Part of a small language model's weights: vocabulary 8192, untied embeddings.
MLP neurons of a small language model. Each row is named by its layer, matrix (down: output weights) and neuron, and shows model dimensions 112-207. Each number is 500 + 25 x the weight over its row's rms, rounded and kept within 0 to 999. Numbers have three digits each. A neuron's up and down rows have the sign that makes its largest values positive.
After each neuron's rows, "raises" lists the tokens whose logits its output raises most directly, leaving later layers aside.

L6.down458:538506505491498498460467522479516551521510504450516509514537502488523529489492465523509497521466498517532473524516444502513496478507496469522477530518489513524483464538519531496487527511480529516539500499470524534514491513489533484515556473503488504500516515473557472504489480448492532484
raises: "ets", "eting", "ous", "rop", "ete"

L6.down15:509531472513507497489484469525528501490523507544493522487454502527468530517520488475493546491552484492510506533503477500453490489497545487459535537520478484507461517524469486545483515473493498486500512464487534477555517517522495553493515517505460468473492558488501538558540485491494529547
raises: "ard", "cy", "ire", "round", "elli"

L6.down336:464485484491515512544517529536487496532491516471521503493494473521503500500517528482463480482566515516505449469527495523493473483489503471512512463504479460488515501495491472483543461465523518499504535509476490512539555496483522503469542474500516487507484533449494515513542511509505474476
raises: "ional", "ion", "ione", "ibi", "ability"

L6.down1123:468469519515495483530486494521480510522473490451474463523483526475516459473542469488505481498499546474502500481532528512442478486500459506535496458473513503465490502534503500500495515468466481537488508491532467503474510469448543501482503542528538523493521464497495516495477492494508546543
raises: "hed", "ique", "ione", "ion", "ée"

L6.down979:518509497481534505470489493513498506487531513513520505537496529521559439516529474483504468512527521509482473529485542505455475471517501537521507532489469499515478499518523484521523557512503489488489497527469473494486495506499498459517486493474499495510479485503504539483478488524511517509
raises: "ter", "kes", "used", "king", "ki"

L6.down698:519503484519507497478514496483509451507517536506490469505515495540470478500501472480503531514474514509488454512457493543475483515527519507534525511466578492490478488530519479473518476459457497499516501547474505543501442506497480486496532479478485542477536525502488502493509475528524480502
raises: "lain", "mi", "lu", "ay", "li"

L6.down424:501496469501515482464523525502507497478481459512509547511499486494485491558514475501524500532468473434506531482469507516494487485513506518518486509513510508477524527509546493509510488493476507530463514485478524489487514540464538479514458463543484496537484483497467506530500519469526510495
raises: " him", "wards", " she", "nel", " her"

L6.down535:488509482433533534472482509527516478525527506515511485507562486471516541519467491448486484506505515476494506479515474522501461509479453510519529513489493518475541523542513509493517502529516495513525503535518531549499535440463491508466511460518509516459474510494495517462496480548464521521
raises: "ices", "its", "itor", "ited", "iting"

L6.down590:479482484491498512485470473440515545520479509545491495492507491498464503484518515477542519493498482464495491510510505522487493502485515473495516512469488504506476472514483489502510478484506539514466494462504532506477518510506480483491507527507456480510530504493513457497540423533493470503
raises: "iro", "cio", "ño", "ç", "al"

L6.down1101:470520531486483491471406471489492523497492512510518482506523515544524464509518490520487487516470528442517512509509513497503508492493524519505486516475501572488538484480511513488464505478474602502472553507477462495497491572533523485490454526447491495511507479511520515464454503527516517505
raises: "\n\n", " He", " His", " They", " Since"

L6.down977:500474483497506462493519507493515464507496510454503547518450469459533528561464508472562487444515480500491527508479483514491496544492535500527480512510479484507488466498502494523518517510494527513542564530507466516517506478483492530543507535521505484470499480506498532489500495517514520482
raises: "on", "ons", "zed", "od", "ona"

L6.down1212:513489515499458477482509507580435490548498525474516451463486477490483468497462498489489481484528467467490508526491499490503505524514474500509560513512485493467500531490494481539469485474539459474526511483521462497529482496519494489481471461464486494521496498443546491465503473512507533502
raises: "ne", "nes", "ivers", "der", "ome"

L6.down656:528500466519532494521461517514463514486495533481464517498510443483493527498477472501528467505547538486518524533540462519514459492494498518504492462493473490501479494509529474485475502482483502467546500506536450512519499483481500512541490503502504491507472498484483527509456501494518524447
raises: "on", "ons", "ont", "ound", "itive"

L3.down140:494494482504530467500459491505494500505540524487509513498445521460506516476515466529513507482504469473455479538450509489498494478545495532488514536500485495510456505539490511484534483530536476517509484508482475500522471531492520543535522503498502552501473491473469493494464478491477482549
raises: "he", "hed", "ken", "ard", "set"

L6.down128:479492518490488498482485527460498520530481511495470511489483518467499511524523456479480506460481545508524527481535507519490485534523537527478514531532492487518508503501514510460514534485503494465470529517486522509445510466488486445488494518523408508475517501474510442474510498521473547474
raises: "ting", "tes", "ted", "to", "te"

L6.down523:481478482476518514474517485501504512519470486493526473493519482495483492477493449497499481532483510508501540509516501523498539530501528487518504480504508515498537501530527489506476506482519487485508501527524496534495514499543505491497503480486507533547499503473488516460498503506530553530
raises: "ight", "ray", "oint", "ra", "ead"